MLP neurons of a small language model. Each row is named by its layer, matrix (down: output weights) and neuron, and shows model dimensions 240-303. Each number is 50 + 10 x the weight over its row's rms, rounded and kept within 0 to 99.
After each neuron's rows, "raises" lists the tokens whose logits its output raises most directly, leaving later layers aside; "fires before" lists the tokens most often just after its 100 highest values on Wikipedia text that the model never trained on.

L8.down35:56 41 46 54 45 49 47 41 54 42 40 33 57 70 38 42 51 53 55 51 51 60 57 43 51 50 53 55 49 55 69 46 38 71 40 46 70 70 59 57 29 45 47 55 44 54 50 54 49 47 53 58 46 51 50 43 41 50 64 47 48 35 40 53
raises: " (", "),", ")", "lli", ")."
fires before: "),", ")", " (", "2", "3", "6"

L12.down1238:61 37 47 67 44 51 56 65 47 54 53 51 44 29 60 48 56 57 59 51 44 51 64 47 55 61 39 49 63 46 46 56 66 73 47 47 59 66 33 47 62 42 60 52 28 56 51 42 46 49 54 51 35 44 40 44 61 51 64 52 36 74 61 48
raises: " UUP", " SDLP", " DUP", "Djokovic", "🔨"
fires before: "5", "4", "6", "8", "7", "9"

L12.down205:49 36 52 62 48 57 45 49 54 57 56 44 62 35 56 49 43 35 41 33 38 49 49 35 56 60 35 48 60 42 41 46 45 61 42 46 45 47 48 47 59 40 50 42 65 45 55 74 29 53 58 52 40 49 38 22 40 72 31 39 54 69 48 66
raises: "ing", "c", "mark", "ce", "pi"
fires before: "ing", "ed"

L2.down62:50 43 27 47 47 54 41 42 46 59 59 46 42 45 44 30 59 54 74 54 53 45 42 58 48 58 57 60 68 47 65 79 55 50 57 45 48 61 74 48 51 70 40 64 58 43 41 51 43 48 46 60 35 49 57 54 44 50 55 58 44 58 34 50
raises: " UUP", " SDLP", " DUP", "Djokovic", " relations"
fires before: "\n", "---|---|---|---|", " to"

L11.down1080:56 63 45 61 48 47 55 60 46 35 50 53 50 64 48 70 48 53 67 31 42 43 53 42 73 66 53 48 43 47 58 48 58 47 63 50 54 54 56 48 55 59 65 56 55 71 64 59 57 47 56 37 54 51 39 55 59 52 59 58 42 34 24 50
raises: "ed", "led", "ized", "ated", "ised"
fires before: "ed", "s", "d", "es"

L12.down1015:64 49 46 54 42 53 37 49 60 42 36 45 44 56 47 36 75 51 67 50 42 30 46 68 49 53 56 58 54 44 49 40 50 47 67 51 47 42 57 46 41 62 63 43 38 41 38 60 44 39 40 57 58 52 44 44 43 49 55 46 61 43 53 56
raises: "”", "\")", ".\"", "\".", "]}"
fires before: "\n", "."

L11.down894:64 28 52 52 44 26 46 61 31 66 36 65 47 40 49 44 51 52 77 39 63 34 53 61 61 54 49 48 58 56 55 50 61 38 51 48 54 53 38 51 51 39 59 50 47 48 48 62 42 47 60 51 53 43 46 51 58 54 56 45 33 41 50 51
raises: "7", "6", "8", "0", "9"
fires before: "0", "8", "4", "3", "2"

L9.down1071:43 61 59 55 58 45 46 49 30 57 51 58 59 48 46 50 44 52 55 40 69 43 36 49 61 58 62 55 70 43 50 44 43 43 41 54 31 58 71 65 35 56 52 56 65 61 47 48 50 41 40 28 52 57 67 36 37 73 50 26 43 46 65 55
raises: "s", "sion", "rie", "sco", "sey"
fires before: "s"

L12.down311:33 47 56 54 44 44 54 47 35 59 42 48 48 37 53 47 46 54 95 52 50 39 43 60 63 55 62 52 55 56 68 30 72 51 37 56 59 52 48 60 53 42 49 65 51 47 45 48 44 57 54 46 40 55 49 65 50 54 46 56 53 48 56 45
raises: "7", "8", "0", "5", "9"
fires before: "4", "0", "1", "9", "2", "6"

L12.down492:38 48 42 49 56 49 58 54 60 52 53 47 73 53 35 30 52 35 47 54 33 53 49 48 71 38 59 43 26 50 39 48 55 55 56 55 51 53 57 36 41 38 35 60 50 43 68 57 67 40 45 61 63 36 43 63 41 62 51 39 61 34 38 51
raises: "0", "d", "1", "bot", "dan"
fires before: "0", "1", "9", "2", "6"

L11.down1210:70 48 42 61 55 60 39 52 44 35 49 41 45 51 52 43 34 23 41 36 64 68 56 52 47 62 37 43 53 35 41 39 49 42 47 53 44 33 41 59 47 53 62 40 58 51 48 42 62 37 47 33 53 61 39 53 60 63 61 71 59 46 56 52
raises: "s", "st", "sses", "es", "sp"
fires before: "s", "st"

L12.down661:51 44 49 47 55 62 54 61 45 46 43 45 32 29 63 45 47 62 83 35 50 67 30 60 46 39 55 41 64 47 52 51 56 56 51 62 60 62 62 54 63 68 43 57 59 46 46 54 43 42 59 45 56 45 50 39 53 54 42 53 52 59 36 45
raises: " UUP", " SDLP", " DUP", "|---|", "|---|---|---|"
fires before: "|", " L", " GF"

L12.down1140:55 40 24 45 36 42 46 60 47 43 38 52 78 43 46 82 52 42 46 49 51 44 66 39 49 47 40 36 45 47 40 56 26 56 38 59 43 42 43 50 48 62 61 64 51 60 62 51 47 50 50 42 53 49 43 48 51 52 46 45 37 49 62 57
raises: ";", ":", ");", " throw", " Candidate"
fires before: ".", ",", " and", " to"

L9.down930:60 67 61 51 43 69 48 47 47 66 53 63 60 44 56 45 49 58 39 40 49 64 51 52 54 43 54 58 47 52 59 66 65 35 36 40 56 57 68 32 57 73 45 52 53 67 49 65 30 54 59 49 73 51 53 48 54 48 50 65 45 37 55 44
raises: "al", "ed", "ally", "able", "ement"
fires before: "ed", "ing", "e", "ation"

L11.down797:55 57 56 38 51 47 50 44 58 55 49 58 42 26 48 23 58 42 40 40 69 26 57 51 57 47 63 55 60 37 42 39 53 58 49 67 63 56 46 39 54 35 54 27 43 48 57 40 32 50 48 61 51 46 65 48 40 53 52 48 55 45 45 43
raises: "shire", ".", "th", "Official", "sk"
fires before: ".", "″", "|", "/", "="

L11.down609:69 54 52 52 58 33 36 61 47 29 46 41 37 46 47 48 54 43 61 47 55 49 43 49 42 48 45 33 62 52 43 36 41 46 42 49 44 52 55 59 49 35 46 29 63 50 46 66 48 53 53 33 41 69 42 56 40 63 38 44 57 45 62 32
raises: "s", "es", "ts", "ates", "ies"
fires before: "s", "es", "ed", " is"

L11.down42:56 55 70 80 51 28 59 51 43 45 64 49 51 54 47 75 53 55 50 45 52 59 53 46 63 77 62 41 49 64 53 56 52 58 65 54 58 53 58 57 57 54 67 49 45 55 55 52 65 64 50 26 62 61 47 41 56 73 53 52 47 38 39 41
raises: "ed", "ated", "led", "ally", "ised"
fires before: "ed", "d", "ted", "es"

L11.down1171:57 59 60 73 41 40 43 43 57 71 55 60 56 33 47 43 47 56 71 48 52 47 33 65 37 36 55 49 54 39 61 40 54 53 46 54 20 60 34 67 64 49 39 46 42 59 44 44 48 50 53 44 41 55 50 34 55 46 45 67 35 31 43 45
raises: " UUP", " SDLP", " DUP", " Succeed", "]}"
fires before: ",", "0", "2", " to"

L12.down1239:69 59 50 36 31 36 44 59 41 66 38 45 64 54 56 43 57 56 56 49 41 54 43 40 59 46 52 58 57 39 59 60 51 48 56 64 52 58 58 51 32 59 44 51 50 51 51 53 76 64 63 54 49 52 33 49 50 33 53 48 55 46 57 55
raises: "5", "4", "9", "7", "3"
fires before: "9", "2", "0", "5", "8", "3"

L12.down134:44 59 32 35 48 63 47 73 51 54 51 40 38 51 67 48 47 52 53 37 46 49 45 42 55 48 35 52 57 53 64 45 53 42 55 59 44 37 33 42 61 64 39 56 40 68 53 42 47 61 35 37 41 44 65 33 56 41 47 52 37 52 57 63
raises: " against", "ologist", " it", " behind", " between"
fires before: ".", ",", " in", " and"

L11.down464:52 56 50 44 51 63 55 60 62 63 61 47 47 38 60 57 59 48 90 37 48 35 54 57 49 52 39 47 52 51 54 42 51 48 55 46 44 63 51 39 57 61 53 53 45 43 38 55 36 61 53 46 48 62 43 56 60 69 47 51 52 67 46 43
raises: " UUP", " SDLP", " DUP", "🔨", "█"
fires before: "|", " been", "ár"

L11.down474:52 29 40 47 59 47 47 66 50 43 38 39 62 67 30 53 67 41 51 50 56 47 44 33 61 61 32 50 53 60 47 49 47 47 55 39 37 44 48 37 71 46 37 54 63 49 53 37 51 53 49 54 45 55 69 62 42 65 34 52 45 55 49 43
raises: "'", "’", "bia", "isation", "fford"
fires before: "'", ")", "1", "0"

L9.down376:51 48 65 50 48 27 72 59 54 33 51 57 22 55 57 53 50 46 72 52 46 44 61 46 51 44 70 37 42 40 43 43 48 46 48 42 52 55 51 41 55 45 27 44 42 66 49 42 40 54 30 49 20 52 32 44 50 46 55 43 51 52 65 52
raises: " years", " months", " centuries", " times", " year"
fires before: " ", "1", "2", "3"

L12.down418:54 53 57 54 49 41 54 45 42 41 52 37 51 45 43 53 59 40 35 39 70 54 51 35 44 47 55 44 40 42 63 59 56 54 52 62 51 52 63 45 46 43 53 67 63 53 42 85 40 57 54 52 53 52 30 50 62 77 28 58 39 63 43 31
raises: "d", "ing", "ed", "table", "ive"
fires before: "ed", "d", "ing"

L12.down805:60 51 51 48 55 55 48 56 39 63 66 61 66 39 57 55 53 44 01 58 54 52 58 26 59 67 41 46 33 46 28 49 38 55 60 58 44 49 52 41 56 50 61 28 56 68 55 45 42 55 59 41 58 52 57 55 52 57 35 43 40 47 56 61
raises: "\")", "====", "\"", "===", "\","
fires before: "==", " ==", "\"", "===", "}", " ==="

L11.down473:50 58 35 51 35 48 54 56 51 71 33 57 55 44 56 59 61 49 97 47 50 34 51 47 69 40 58 60 28 47 56 28 59 54 49 49 49 65 42 48 38 44 36 45 52 46 53 48 52 60 60 48 60 36 55 60 60 45 53 57 41 39 49 44
raises: "0", "5", "6", "9", "3"
fires before: "0", "9", "3", "6", "1"

L11.down321:65 51 39 54 59 59 37 54 47 61 43 61 62 59 48 56 42 47 51 53 45 40 42 26 45 53 53 56 54 55 32 43 48 57 52 53 42 46 42 66 47 39 53 42 68 60 37 35 24 54 56 45 39 56 44 59 56 65 43 50 55 54 54 49
raises: "s", "ins", "es", "ing", "ica"
fires before: "s", "==", " of", "es", " =="

L11.down544:54 57 41 59 54 42 36 50 50 40 58 40 49 54 46 37 49 48 59 52 51 51 50 58 53 57 45 48 59 47 53 46 49 57 44 62 58 42 51 59 58 41 53 62 51 59 51 51 63 48 39 40 53 60 48 46 44 54 43 46 54 51 52 48
raises: " UUP", " SDLP", " DUP", "🔨", "itude"
fires before: "\n"

L12.down908:43 55 64 42 45 59 36 55 53 62 56 55 51 60 48 67 49 57 51 50 45 47 55 49 56 55 50 43 56 50 49 54 50 47 44 51 45 50 59 40 44 61 45 53 56 43 39 35 48 47 50 44 52 53 52 56 63 35 61 64 59 51 45 52
raises: "es", "y", "i", "or", "ors"
fires before: "ed", "ion", "ing", "ions", "or", "es"

L12.down1080:46 54 39 50 29 51 50 59 36 69 32 56 51 36 52 48 50 47 99 53 53 43 51 51 57 44 62 63 54 52 73 30 63 51 47 58 44 59 50 54 45 48 51 48 58 54 56 50 52 61 55 52 61 43 60 59 58 47 45 49 67 53 49 54
raises: "0", "2", "1", "5", "7"
fires before: "7", "9", "0", "2", "1", "6"

L11.down513:65 48 44 47 61 58 60 54 57 53 40 43 44 38 51 60 43 43 37 35 68 44 45 49 48 46 55 52 68 30 65 37 56 39 42 48 47 56 63 65 45 44 57 50 68 42 41 43 46 58 50 33 37 67 58 48 47 59 47 40 58 46 57 52
raises: "s", "es", "ts", "ves", "des"
fires before: "s", "es", "ed"

L11.down782:67 52 57 54 48 46 44 49 57 38 53 44 56 54 64 51 42 62 07 52 46 41 59 65 41 45 29 61 56 34 54 58 54 41 74 47 62 39 44 46 50 64 41 43 45 49 44 22 40 42 34 72 50 59 60 30 55 53 32 64 47 40 50 55
raises: ".", ".\"", "\".", "elle", "tors"
fires before: "."

L9.down273:35 65 44 54 41 68 64 47 48 39 53 60 35 59 47 39 43 31 49 54 40 45 55 45 41 56 53 57 35 48 54 45 41 69 44 33 57 47 62 36 36 54 46 62 59 55 64 41 30 56 38 48 39 55 42 45 63 56 48 49 43 43 54 28
raises: "ments", "ment", "itude", "vor", "ably"
fires before: "2", "1", " ", " the"

L12.down332:56 62 45 45 56 31 58 49 31 49 40 46 40 47 37 51 49 46 69 60 62 47 58 55 56 32 55 49 62 61 61 46 50 43 40 60 42 49 50 31 53 60 43 47 53 46 40 56 63 36 45 50 60 29 53 56 36 53 50 50 52 51 56 53
raises: " UUP", "🔨", "Djokovic", " SDLP", " DUP"
fires before: "0", "6", "2", "8", "4", "7"